Weights of a small transformer language model: RMSNorm before each block, untied embeddings.
MLP neurons of a small language model. Each row is named by its layer, matrix (down: output weights) and neuron, and shows model dimensions 64-319. Each number is 500 + 40 x the weight over its row's rms, rounded and kept within 0 to 999. Numbers have three digits each. A neuron's up and down rows have the sign that makes its largest values positive.
Before each neuron's rows, "fires before" lists the tokens most often just after its 100 highest values on Wikipedia text that the model never trained on.

fires before: "1", "0", "2", "3", "8", "6"
L2.down34:513456463499471437527464626544530456546476464529453514503484449369492464494393463552499465482455527468528546536433534558494544489535540548452547412475488558487584474407529526487586503482575488467525472522483479507489521479437484547434538461504534489526458498485496486456476497496527474585488410428495495469471448425566512481499525535506566473515446502483500518495543493535525477512530528522479515399545600523456548484447505579405557516438469505538520593562489411476466484478514462518540502524451540470533473485504513573489485452419511486543483459547442479509519516537524431516522466495459537549501555549549458564520505510514496577440465507479524495500485512456435502524467444482509476471523505531513469540480462527515496434530534534487524512448510520522474600495530513

fires before: "==", "===", "In", "The", "===="
L3.down767:531571555555471484509447465500574503528519511505536490548510533494487549534506529442448485500486476444458502489469501523529538512560532420498548484512503544479466504462463454471498492533554548439462554516481476531541466567559467447528477490544411500420463494494472509528521580528535471539492489477459567525440559495552526530455473364450502550514493542513542477516522522523505523495396486516431484552502489516496471503531520517537532462519488482500455479500498492511485525547448535474556526445528499475540465495476465472413484501465520532496526479507449488487503470551477440696561506444481528520519519471527559505582449492515491498554514555485461525528525451527442540449500556486389450459532541565500445486514433533486486631489476456469530476444486506476505449515444504

fires before: "=", "-", "Population"
L3.down17:532487492498542507455480480479475577529480477497456487537579505457534477538563446485491476568546514469440551558493513550497461487495530515560542565580500471480510556543493458455513562528501518473467481574499513512525499549469504547540478501450423484452515446526506506455552486524515458519528462492433533579559447419539516487412467521590484498456424494445504516545466459554455570491486460566451547476555437496567501495511480543554485580468490532476509469545500484460506462489574502489514514564531470532508500552424508509503498508565483502537451507416589547540544535521387468556455526477563528495459504504447521382535478518451507509519476521519522447459458450431465463541561573510456465581462514516487472565471443442428548517490455532443523452456489577503565510504531495

fires before: "==", "The", "===", "In", "C"
L4.down920:532490549535467447523497512462455491498450490505533460446481446525475487541491505439498461494486423508435522471495535507529525527527543491485564498473504476513467491522477530522476479516514555490471472524524458526525494501506505495506481458509439427497538495475488471560431505573526484509506431463481531483467524514570539403440468498509500554478489477461524488557519527485548490498468584525487435506446456466486447480493490465523480519528512538500509494480546507534531507553514461507501468483525515525521490492490522516520538490475464496562505530546509497517509473524470530886534491556535470528511517500454512515520496490341561456559506522487463552508490518489429487556465493533462490579495492474490474494523466466501534560481472416500485518504509511486476477477480536

fires before: " "
L3.down1027:526542485478536472503484421505452489492531459529509493499481525474432508540460478438430522526565517438506446540476468485478425466509482468533413498527504478504441552571466527487485520476537485524484468580409483498482523491491418435424484373436483442586473513497490522468474455549441534485465442523473547559462515534503518505502446500457489523530464587518461541499405498489481460525517474530495506476523474490494576475467492525497453481434521506575395594518498505555454526478471449464509548453491528499414496480523547432512544503438513530517526462502489461438464493551460501447428440509552586493490504483488482532540488541477535537501554422504503514511507549512476583462602417528518444541513486500522586536493520547388486506556494499496510519522507473533472513509426496

fires before: " ", " the"
L3.down348:434539548543532553515486541475524497530501504581547486478477412437463565512450480476397512553494437531453431455518458524478489570447452484540458519520484437526492604514509454522469470531537463453508530522501464452446503502473500527521492520528480471455485528500512516535482553503497510507403469459559459530572566540591538550519477487470582476430542432527410524473404469513444477547470486514496500507524512483490489538509474492602503473451530482486538483514484553450491525506490449543486611468481518537543465525502473437422527521416485516531411555458491564554513426529482503399507528465448532513433507458514502563486486549512537533492536542452438468541496543542471510473563537424536481515467457502542511476468465436453477511503508488555510514535518513495443531519562442

fires before: ":", "|", "=", " zone", "==="
L4.down57:471453513526450483497520499472463484475497501429518469584545449468486455565487536535466510505552480468576510534480534604498491494544545334496515461519513494499498507438540466518520546464463518522502469517522529468528484561504460502580500514492483480561497566487462502464555509515547467492463470410474527572514517480542501599510465515439457469436452575502540495487472467417517565505503477543474510469490483608503498536468508545495583581553473492532514490471545549521544513439493527593456546461459446500489500538477508498552517512513494514446485530529538537559461454472450461483509453473516501478530488480478573466471508511421480460534456505509501512432541409518525459458416477455530499478562610581513494502471465516469560529474502487469450500571529485440490486488476458

fires before: " ", "0", "9"
L3.down39:562455502455457458525494480502507549510506503516559475447484486503418529517536531449507462538518475547561531447505536473537473464558576448401422515494421534567508461423530519470447522503490435499539472477457506499574451500498542490518563566508535418543490532526481449449445471545550490544509528536492565483493418533491486572478562414525443519512509512466461541545409466475536516571496489492477539504444517562563515475481458480504504499525509552524428429528455510478521522472527507558515424495474483484447545462460501516514484554501418605520501490537516532551459444502593441466483547451399439529472478598583530545480496535428547447517539508485528562505479465513572469548474519457531502429518518513494519504543530503486502477499527514495501465500489499429572414482492533

fires before: "0", "1", "2", "3", "6", "5"
L5.down918:477533493555541558580469477439438512549406520453489481491517490426461455502449561514509419502507519438486487500499455455451459549463491535566526520496515500489534491535461512477505510420503570505461449487474442426508523523493532566546488528571493530482480612541513548511550525512536465557495480544453496530488470462481502527508525566464493538516561430496494542544466502506563516518551459413500509507535542478462469467554461504475494489542425507491497568463488451457549507540430434518481523452465489461488551549565460455570605554491446555510551512521553513517571498432497480594485524454528449478490498500477571540499515503509417483516500450501522524464518499485537558492449487485559490475450539482491454498502409447550465530501502521570482462491431443535469564584536539

fires before: "\n", " |", ")", " (", " –"
L5.down1:576479438507559486509519564510491529500462463490459430469560550545426473535479470465538480550531560458492541447459444456532416454516471515548420478428500517446457473457472552532483484514519495509453543522442453500456509451525512529512468482517490522504552472409446534515512491474455472451501488436570518512477460439520506423457459498504463580593445551486520536503497471532513492465505558474461467566444492579471521500521485466489493484490470526547489507474479550470569430548521444470519535485513502499538548453504494493449559465506485516420456507484554509456519506424473476545499480466561508482552477475462464562503487549436505515538524542541501468510459563466522532527429447503552508479517502519544525487486545470476618439547497549485508557503533454457433530536477447

fires before: "0", "1", "2", "4", "3", "5"
L4.down1078:455552565466485467528494528480453468551485471510546569521559524531484514542490533477502516544493525477539545542515479471457464497527483535534500420585549511488491535542522454455503513437561538502393564546532502512520482525547495590531542473534546467534558541547515506542544491536492495499518600488532477493521496474619571583454537521454505555487474551431430472471467486462570481504496512487534448552434534499454501478442488529467470499572514441445442485526527498563465500456438478421479497516525466457444510468493482532446542529468494528583517548551515452491484490487562411521551490447467517572445488455437464507468444561489473486543543429508418515415464464492554509431483561507478505507468561482500499518461524464504463541444540481509530464497492497524512500497550530

fires before: "1", "0", "6", "2", "3", "4"
L5.down972:476501505522535487483449498525444411433555474495519409442546513584445550449393533468492522560512526499518439479580496552475521431519565497514451461521454522458509493488511479464428517535533477482460517534460481511480449474444496507532455529488540510510548524522531415530490543511481523442548510460463497497537484479540555502509522523515504537459550527443493530500510529526492426486467460463499520500446496475508440522508506460516486470522528508463508462532559552461454494433450446492546585498430526512446507474450454465452518493502481445551498514456499415484533612505556539577448498444500510520439601534467502489471509464498542548527444457497435519511421494503471530499536464453540501485524462466488489511457512477484447473458479498479465543526542480556521633524537445

fires before: " ", " the", " a", " one"
L2.down906:492491571469535497531515532436478489538447408596467520528504486510494516456535473474437483533514451451572448497483555533504534485532483445518534500474487387532506521464507566533578463521499546529448515485444493483459515474511445458507433527524424530523470506471457553495494475541404491478492457482469506537501475585407544470462475478459519496570463497501489457501457559491459545541402477511489491481475518487405538463458487542473488456500551523495459516454495519471605487482521594447529524478448490503523513431511479476497416497500511502461524592511601441460455446492525537413506538531537576492551502402457490400487502518539513503520480531486510547465441485522453476469557540534430512541506526508511481507456503482514474520504422472509439472532455545444537449519484498

fires before: "In", "-", "The", "===", "R", "As"
L4.down123:533537557536461511498477538576503458501478545451561503481497444508528433553441484497458538497520529475432520497533551476436532530440466489452520502527568489463512449491524468507533527495436484490471457486529477561483479572488476505509440517560490507468429589502469462499487525436438475469443498456505493504477546414518468526450432484535551544470466447487488431494522482447542479529482437446518503543582541483510484458565596511547450514491451504507522483559498506547461497513445466508562526596478461509544492468483479497464454510522466476547508498449524415529509479523510505608487514507439457532535458524541485488527505486453519452465451464523555460515462465570530526492495476457432525572529553525480491461514425514458514518472469476486530542499481513437509428487455442

fires before: "9", "0", " as", " a", " "
L4.down412:462524576507542486444486533436517500455571468503563411521503453542467564502520553478512508564503471561555448513458466509510518506476522455514497526476527480452513473565494491483498485520479506424445524578438493521547415499512531541463446522528524438533465458434509554428523509552468457463475469490558576520467493447488504484506536514546542456434499520460425492469521484465539556478485587528483461446529483462539458491479527494510462472487535498527499449469505576556487490513534545497519450469411509497538446489463537551521534502457546519449507532494526497520601417532457511478509489521487526472559475629519512512438504501594572522407473524514485485456500463474510443495429578525483512497510604473466478500559516504482546491549460481562477483618461554543461474509482502

fires before: " the", " which"
L2.down611:511457485507598488549391537533436528574582491538495504501532424525478477414523540421511412573510480508461479495506542505515496481500490489548456432502445519509488493459494469533507468543578467493459572517450444482501499473516450505401488527582436488471464503475491451488496542558463540483460468469498548450565480515509563383485479480566496500474538455500531444526504536486483454490534451421486488564508538501505440468518540529526470490465464464444536472598489517523496484511478458490449504438481544555547520525503490395489455489462543514508520489415474436523428471585477517465537533519531522500553509454494509511455513487473523586531498522492511491502447618539536478468509500450466487458435452509496489497526503390556523505521423535528415508542436531517548421411515482

fires before: "0", " |", "1", "5", "2"
L4.down404:435543476483438443478496543473576487471505487464475500405546566523520518509471529591531502482448476475467432398543468425442456551470542482433475467469579568406571521493421506522563440472536558484460516531481460487475435492499490564445440497469510436545521435552503517465544526499494479502525466522502472478519427563469532530549420568405561467444499466534470472460521425449503452459524501477479557462483575473448473514478462538532511490493488481457478511542473486507504474527468501576520567494536507507517475493475483464555511522437536505521486406514497491541485564488461469481480488421525506477520528502550500520459490535547467470542530500487470529599467483524553491557515455469464490428497456513518585487533519514493457457480479452523445473549455526514512506536542446

fires before: ":", " of", "\n", " |\n"
L4.down479:457431489457493485512548530465581570538445513466530467508476510459517515451509523510589531456473567507439527466481610494471493480472493578588476504542539515494468485524494516525531553512502533444523611549441497495523513511388569470537512517495452433550559490513435533532522528480473515495543506553479531477539436526534501548500500537454459533489548462607481507582477455445487498468500437485600486571495519481509490594558513494453542472548499531486487446517535462489495464442487444490498481508509497564434493513490494444461561550530508472527547493563495606497468552482451531472488469528498475575505518476458506533501503529444454498485388484548469500497579491500582463451518526477494484515490548485515426530450432531478465466473575452522447494538483496450463475459560466

fires before: "===", "==", "-", "In"
L4.down105:548461565555496529475573501500506503475496600521501532437500426496505466467432477498499495503523430492480552475549556518564577526485500492550479469487501483537474449467485488480516412502456467475502521529473535616514579568510499457486526526486518454462508539462463500491493527475571477561483531486473531509524517513576560490494508548480528540396544442567547545504527580487517454523468480550451504515496475526455410539545559492522546482538514493564530535521476549446480506487487511518462474510439439566546414506546509489468507485456524492520567467412485453442547567515456494698466450470538491535533488507492437541527522455512492485513470510568532526513516460444509426509534433432496607522452568495537408493495458472486504515512489475502534499502540502488479509564535452

fires before: "9"
L5.down601:495518565489499485546484475529493550549484481542456446490499485460538488406472398486510610462438520479495530497487526524533449537493506527477493509486502511491492460461477523477448509546543523468566566515531559475574533549546552539568471470437459408503428481462535574497513523437439503566555505556483522478514510510480534449523514469420477504493437566503526430495453528530443455552480505364522433556425487539544443490494517478471435493532598536476484503590441498511454468399426520455543486572480489512500552517535517558465556594497518462540523536481586490500544536533592562492497476475575482420528545465486449472527507508484543439478563530488434505507504485493508544475547532502463510485431508435518450497491530510512478517518534496506520541504537472459465482536521462

fires before: "==", "-", "===", "The", "In", "|"
L4.down1087:520493543559497471507437493555538525560487517516466499509514522402506485446520519513477510516498596491530538525546465550502444516520503521514633490476553465397555475511442479377443536519568526504500414444477531512513528496438462526529485514428505452488543465502486528452465532531455479520500487571464464509489495509481491489472445511519461494437494451540526450564516569473467491502469589518483546453510483522553504511545460529519461452515495530451383526515508471551536477485524476550534497447538504539474519518546495491446448534460475521605593521467457525459485529489543444627454481399496497443577564481458451467540476517496500455426471523508516555490484548435472507556542571470477486499528480519529517521527473504453469547459486557553538593495458470488442493488563463

fires before: "1", "0", ".", "2", "7"
L2.down747:549518446549541417504509554514544482531443430505537471521525482513516438489488503534501424526527472474481512453474517461442506539510488513420442473459477505478543464435520549498456436532479473492553470526479539490496467522559451474498450499469428451521475538530529475443555520539532472493487501465450485484507568492378453517485550543443506513550505514497505474525499501496500529563575436430475458472498492472521491501555431506515526522506470461507555523501537464519485518555453528503508508505523500514491426593494592470505489551487504534516497476545520511545477558544493487456512536461512529519532460488449554513438437573507578528473462409473530449509492500496473474509537558513498521554546448555450567469508427467558453540569527534537516522583535567546481487570465489

fires before: " ", " Apps"
L2.down344:493625536538525477491539449509591459525480463542541498487593499583473470516466520444438498488556463511512482491480588537467489477592477458477445513481466486589520559460524489500495537505460517489534556516492487416508463448598477483491482500533503452441446526562490463472482533568448566539615502486484562496419465496439481524474469469545547516508502507538479454519414436512543448545487488459513493522515505505520538455440496466520538521462561524533469503482486511436479501536476524568452522584460595535504413501551552473477504554491467483476474541513514501488438473604538507477455463542502500516489527440517482513509501574537505488532457445442447461506512543522471553454512438490497513453463495445505479459478470496472490400541503515555501531490475437511523444490543523

fires before: "-", "1", ":", " ", "|", "4"
L4.down595:511443433433487528507473539449503472540529493562497465442485508455529543493525483566471456593504522555454488509463465506491484541468636480521495517480562530447459526515543489513472569472487511506563525589508496516502399504493573581482500550477514505504517509510513506453541513478525447579527512455444490509472495487524518535553521498513540504537525521469534407511511531488520521595490485543526564442597547475485471482481496499511477514529461544478463499478471436508537440485510532532472482525490420450554536506438488474489582532412496517492505494474479504503480533527460503586499501495499522529492506570513539493500485544474535464550499474436481521608477588475543479587522486491559573491505483567513503516488544562522492566440481475487426439483467609545501486525520485

fires before: "==", "===", "====", "He", "In"
L4.down702:531483500535523507497434479520477506506541544525486554470535566448543506540466503519546459448542457478500493569523491579473538503495520494554577505492529515506491553450517448520505520463545511541473484610485500489549500559498480485499557464468472548500535477546456570457576531523569514529515481494515494462501470472502538596421495500480460538507532435442453507504520544487444516476531506622440504500530502537472447511461540473442586556587474470555532502545520464440498535491510493499470484477500491531526552473456538534518523480463551548503471514519427503490456530527503486672432582508489513436500490516554454582457484545479490504489535539480486471449542540477486528480550527531459506519479557524494491535532469508473481536442449541480544513510521588399476471583542505

fires before: "2", "1", "4", "8", "9", "6"
L2.down632:490414494484468537561485556579486481492511527442490502486484570513574501482463422518541512581516448550559520469497507502460525537519498487559417477477530586522519436474488506439535475521531468538532522477496512456578556458478456460584462542495490504507589463460440454468553532473472539556503531521529521521505477478446547453494485482431530559568434518471556560522497525506463458555518511454459498565472520570521452483538511481498542516478528469467482520472454500534542463492446558553460495511564509497555478467493500531448506459504563515554515510553523532454461470562547515561482532549478509441510560481533505480449587488526581471470464455541557544409481533558520475422565441521521513536479459485447434443460515493466483489548497455477562535485471571411551473481511504

fires before: "1", "2", "0", "3", "5", "4"
L5.down381:443500471453517459455486562611526538525450478481529521531508548424469493568423482505487546507533545486520544465512463534571488476487477494485522442532540578552505453505539513492492567459454499525503509477587509495501468522487503484530469459597537498503549488480459469505445524489538506511471562519586554572461505580475557472431511482483586511454542512540489432517501485480456600466454488556494566467542546482457522456573473550533494500566460495534537526489539523482514440519427491488511469478481459557578501445513557547514498470507499478513461557550518498472440558438515495457542484392483540477550493495491433559461458509480404407544556440514449495504563491505528556469518482501488487458524510480448468489517442511506519521540488488528495429574488453556530483544428549

fires before: "==", "===", "|"
L4.down431:476583554443485491471519461444467598503532475500437508480541499430531524514435483491452448518520497461446504476524477433563539544488437546501578444480528478447499485501456417504479536528512496507521523442389497503486482441468540486500457596532467450438553509455561496491442499525471493487490497501446512516537450453531523549481533515510462526568547472492438534453527528484461524513459484484597487486463522492442476451500541520546489448550512523488426475547544443493421568494524547502528526539478495490511492475508478546485539528557491544530495526515486487471557568468501489583449526502510495489511471534462559514544464527393449467438520432527545495422482446523440456505554485485419468403484582534528434593476542440502451557489591493502520477500561520471457500472446532

fires before: "1", "2", "5"
L2.down1011:433499503508474522477508460502531418468504489471561526518538469479488567496466568486582441476430430497527468499475587490480591515554499524532569450553511496510464509492489446548564548589483502586586441487492400498522454496452516510429521455536479490505528512484486507482503551591536524516542465439494573427546472530488480505484594481429539483455508492531506514504491561494493471437535496494465493522597540476482484487492508520532492537481489468506632575546526497569495439512524457540490443486527468505527471538453491597546495511408464520510483511504510472494501463487593495508485496521511498461438542491503468515570490441450540491498490422567538496489509505450500535478480529514557530476464485510482516528509496545484501483501435463511503520535583467549502488515550489

fires before: "|", "===", "A", "The", "N"
L2.down407:543534529564510479528437473490504470580503436509550503514440517436491423538465525536494488501447485525459486487463530408538537436477515495561507545516526497441499416538483405484478527556492486584482515501618476526504459532418453463535589497474477468528461512485495514529571540559585502505455514506527498522533539499504543544474498531526530494494493478505511481506506544505484540441460440462473547490506533543491432520499566515505522526581478495580451595518477571555546460519517500552542493551491503555472498538539531543489568532454473496486499428405484529502556552503494504578554474535473491541476421524562521523512540505390473542534427517554496405540494486492478520525465566474405448497443533527590489515522495510492510572545507520492461549472523503497490499467506460

fires before: "==", "===", "The", "In", ".\n\n"
L5.down306:527501498392501506541442504468489497490512521465477472503451577552515475558496430456463493514449521459470460487463477404499481524492493561476511477464473529456522426481538494462515479525503497529455498493529480535453564538462479472526566437489492481526484482463546468484464519546542428432463495554470464484476416556511525546515539552532497505562562524534539516531490442489502553452536506487504510510506536508453524481477551509408478407469522454527446477467524525491455468556546541513452519526516483467474472531516496544577524512567474536501453527484488512539500476523530598810559540521473516535450540508448512534495552492491447434545480428564473478526529497518462477505520511460492475508547466467529473516502537517476446484546489524537507488464468527487447507440470495

fires before: "|", "===", "=="
L3.down191:508490525513496500581489475465423447487573490508507584504483484449458478558543553494509513490493507510499555433500460481579472449491523505544492478457499552488421450509454501500389439530485538576517491580525493469578528475476506502496493488522444525555475511447505442532562504424557500497496442505511504441534460480408549455530595539463437493465485469570524503520502446502482520469495533484515467414557492498476479511481554523488514473474512451473435456507524515481505498520596552485576566529524491496554529561449545483558556490567529424513455460502482457528480561504512527577518486483487536504486417506480502466535487503454512460454467536517523403498512484463533497480492515544458449549522517517523391522600470498466444553541550501448523490420569537465518472552602428

fires before: " "
L4.down414:482480540506485474523445512519566438573507472497528518479444475507527486555498492505467490542522494483535458459501554543508463428533490463454403480464543482456546546496456539470520484501482479524539403524518480441476565449444533463397454476450467525473502415454506506486514477554541449543434532490484485499455501497455435475440501519502498531541450539521504475514492491451396484453423446574505478544520415454492494453514469459449543454548424458453533453447472502506447456487505534477474599501529559503488459509484508555484533514467546505477506467501384447577437529522492524453485476501522489520515497425501505536437605550595530565453528515445523474516601601492422483482447491546451529504452489490513504532484439527529483523541510535524436518499508555484527446425487487

fires before: " ", ",", " the"
L4.down446:499566524539518465522469540568497458532485515528566476531536485502507535487509450497476483523536532586462501488543470516522429425510506420498452497408573466501454524521550509489457483533437516441436474543460597492534450493479511504459476509472511489524465510479487492535498481454531378488520554475535501468447467527500545526490447471490513487498502570480485509494529502502500458437511519497454523413476539501562522499459457508526563506603389550529485490531482564489540560503446486494432482571524465514467436468527496500456544469478482521442504485489471480494512488440483473525506468474473555505514461469555450447451494494508537494503505527509576447491457537492477512467377431517453446517465516534498525521514466437463525510553539488436452566514487517520489432468544569

fires before: "|", "===", "==", "-", "o"
L3.down405:507485540482555517501481455446554513487458562500466501471524508482477510523490494479500445501494501438476535463499533462509535542443529495503510477474471534433538485471440529510503589534538473456474535519563434531454573514528520431489442468540454434490545565461485512423537528497557483550495539452458501456530471475515529497446529496518497434485524448474507433514531488541469533436583488523511545480510467369469490469528463570478554448470497526572554537532474426517498430499588590567548460479561440531540473504487522518483510480512550533490480476505436540499506544440525464523521434475507507467474520441477498478456494482325487476530547514541570503433539520487484461509556498502438489508467506540443497506478477462420463519510567595480515435492520533514472574517546430

fires before: " ", " the", "|", " Order"
L5.down199:506542490534511564500501470583535546496513430479528600517453465570493499483513480537523545513457517474595496507515494533577472531446509448493468477544426503475486506587530506479533532443531530510541543561512482533534518450456528503533583541456523505387500554536502442584512460492478536488541535511486531471499410503529497566540488481533570539466573455520481461526538496508469498464528481514471462483465506526560515527473483556483509500554530517515481565524512512506495562492563507479485443533576582499491475483541458471468498502494479498460500480455475549507437458537522523449467493469508510448572480412476502519531590531508536497508503487468479463494502514458511551433491415537459438395453475519565457599539461526525511527508545494545533524459444526513474479532477486

fires before: ",", ")", " in", ".\n\n", ".", " the"
L5.down1005:532540495571526505478482554561491554445517435496455496517486532561526527476506449358480548563535458466562497578514583496494445515482451498497436514474520505468484504528528539512434449487515502506441518434487522497448474529537548488477499483490503547485508514504538453491522475523502451486524444530535536534576475416497541501497480529465511509556476611530503519507412472471479544367499495531441474518513493450468478520426553529506488436496492555517490570516447583500496528458482475439479451546497468473490568501535489512446542523479477548495488531533474586511507496464399541499514422572501516458542515439402505494482545469521445469585474508488543490562493464569496494412501487469462510550494483465529537530550568509565537408570561539475593538485443554501511477484441468

fires before: "==", "===", "The", "In"
L5.down780:507549520532478519520444471532480473516495523508483512493460538472512549522467464480459527484489469452488496505512515549506518526492564513491588483484545491437458532442503450467521496498519528502525510501473462493515463512501545493509481505536499488496473518462467503511456531463549487489512462444504532466420520502493526510503506458497494525479522464477461504486489534444552469483438475508482473527492446490534516512517559499496535477579493478481500479508505471550453528516506520511556475474547521467551504513508458480479551528492497460471520468513464518482500490519493468972558443440530517512473471477509518535528480520589527491506504524501446498503484594495466473479522513540440464503513559502482480508495504522479459541471496462476507517493523505405518510498469462

fires before: " |", ".", ";"
L2.down246:528544543482497455551442485542521512527465553548463455470511518516504367446484456404464417443524572417511544477553450506493485473515510505557546455494615541541474483433550586522516529467533472517508542561505536536473507541475491477467446516547506524516507562468490503531458467462391487463473540517478519550459621492517440500558516511540510477528475526529543607532477452463493511501471460450481456466510586524497526452501492481545514476471485477586468497525524564446462507448508493447493537501514485476516545507435527449504508441434477517506534480507538501474512487496437471516501465416499563509525471487499561517484524466543432499455463522540527556507434525453519488475502509473552561476484434502439523484546581485541488460463487525569547480522532489475497460542524489

fires before: "\n", "==\n", "==\n\n", " ==\n", ":", "===\n\n"
L4.down127:559458506489541590497494502516580531457509483504500535492488486488510526505509559506508598413500527490503509489484525499515524505474480535517535486470511458522489489542508561458440474468557549485488537527471410553459494488534463496454494460511473495477492483468493410481560513398516543524550516470444406422487504503518559600442439462526510518560504493565521486460459525493491482458498431562455372409490497473495479498522469492463494497486469460462544514481523480497504475461441429464559515462466490451548464578556501471503566525549534524479503452568509459451451533479604433421499546488449532476484493510519554502454466510446501557469454467480517485484506634479463478445491558492513527500579499493499488510503510514491474465517564503474522570454529458480443443502563498

fires before: ",", " |", " she"
L5.down92:512611417527467462450437566475423543442536510454478525511519458528420502540525540469452537575507525431446495427495489501520436407531593505505509495465544487507536425482461551532496498539435573468492477461411504539450500571499498467509489462451523512507535533533537532487497522506541482495504528488483593507585486427469484466536501475432518580580504522447444495534460570572523460422497524447488522472480488463483492566468503526480485521429437543431410550444483439502515469555447459519472527590520527527438495466435478535471490535470463481527496501505554466531535478492509486558543541479529490530480482514478486485571497470499477489556498522494472477496525558480429513533428520451473445482551494440528443592565473450528507492465516512429544555446453474477500547519531544

fires before: "-", " ", "|"
L5.down560:528531532507456483488452491523531511544497506495502494543474476457499521520506486556482510497506562527540497516585597506520463480515476513488506492470470428492605453464453391472557458519426488522512485566455554513567508493542539480561479509506466500492499481507477481520516474513487512464399509509526537498471512483543487469518442493495474477489520521488496459496488542563495527548482541557493466434497461427507547514531465546564491522490476425532395463478529601523526510535469406486438467505548503524552442446494464466516438533491463548485492494516435453544536424467481560530425560433536520516544542456479469563529514492488546504445475510471451542433462485470484533499537483461474466463492528560468458537528489501486560533506590519521524535537588464442554503566575517

fires before: "==", "The", "In", "A"
L4.down249:510523505494506571512540476476466509456424408487531514567507471518461528527544489435524451451493479479484555447480525522486484498516449447466526528496560532481454479473446467486540530463459524513538567537556489468500466471479605457461518475551485457510522511530428518504496525514552483493456504489429539504452403472463551508480510467520505582446527490543527554484509429502437481526517461469518572464463514521450487479496463503545459463567533470532469519500485472501484472474509461531489415496561489513527445495521442468412587553521470471516583562478457504529535519482463449681499517569463541503500484524567569482485551463403451498494535450579519531452465532499521451428491511501473520545509552504445478520490427427447482525544489424471497576482513515459577532460479452

fires before: "2", "1", " ", "9"
L4.down507:467492499503468472478520515525533473484518433529485513505604523517543553463517475535494567547519516544555433517489425564486491464541565547459510546485405471464369533461544526508509535446540474431498501545535490516569489459477514540502489544472497465463514519436475494501490534497522517515475573481417452499512500521515456435544503453444522538467462544440497456561446557505494500509426459469531496534501504533536422486581574482487469448506465425559410449510432489494534536501539443575511515532575475546533537491480491505445492480465570499511522561451577519522444549557492482442423459418500471480536529515468507501501537516583544464481437535482472531482514504457562495482520510514503451484553430508454515519510572579518502455469500516429530515481482484495502537574577476

fires before: " |", ".", ",", "–", ";", "2"
L3.down307:486500475534430465429440524508427516443480479563501582417540485466526537487513462420475479529506488473501517511517488554467511565508485484524400469528481525431468495545614505519519502485369586451580457495529510576484519517587538433442493472508545515474502536473474533482518489432534543506525539580486499536500472427469519468495522396556562545546515468516539496499463553529498479549554484536473490476459464496468454499485527560503470472479500499433506503452501521478479538508558455547452553532449415563461473471461476482433494509510498561485515527465481525521445502451488456547467533489530502546556445510494422440502424432529464519505522444499546543447533510390530526486563536441492509518472489476436591489500476541460461518482617466521476493528465507508531476531496549

fires before: "|", "===", "=="
L3.down910:563579487530539503476554417479495506455451517506500526498530583508500472539521423520520525588551489487436480515512526458523509556448480520548574457484413492523517513478523481524460547546456526522475511590501539538576543460512445539459469505437425499531480486468480463512542458507490429510568514449510553473485425560549569437456533539436470471484494569524488526562556488540492479559388472455434471522500430515485562477524432511488463487490507454545530520490583553412466501461541537506505541488471513546471465457510507515505519540481450481473503410497538443454558504500505436482502523528514494476453456517482517527552534463436528541527431526574534480505504497499531525487536514556428539477497503477464415520521556473459479499521452464520487494521529461540523457475542532

fires before: " "
L3.down553:472539503448433497573485506529507486537504545548517544564514491459458557523483428496467516427523459519531461419565493586514538524508506547431444521466528548506590470505517488547536512520466443450503481486492538496450402485500477500537527562506492476417463518485439483519441527536491535487491530439530521478444554546481466485438495522550507486509476448507510464490485537471484463466511463494543452523538535587514566406497454452465483489473583450500482485479544464505535502430459486501464438562539530431469481478551514414433441500500512454526486518496555473444496561521519448448491532485529497502480531506480473451485493548453506465426437572489454542540583499434506418488497423461525461511491574526487366575501475522471459486527531427483489451455462468486587517492511506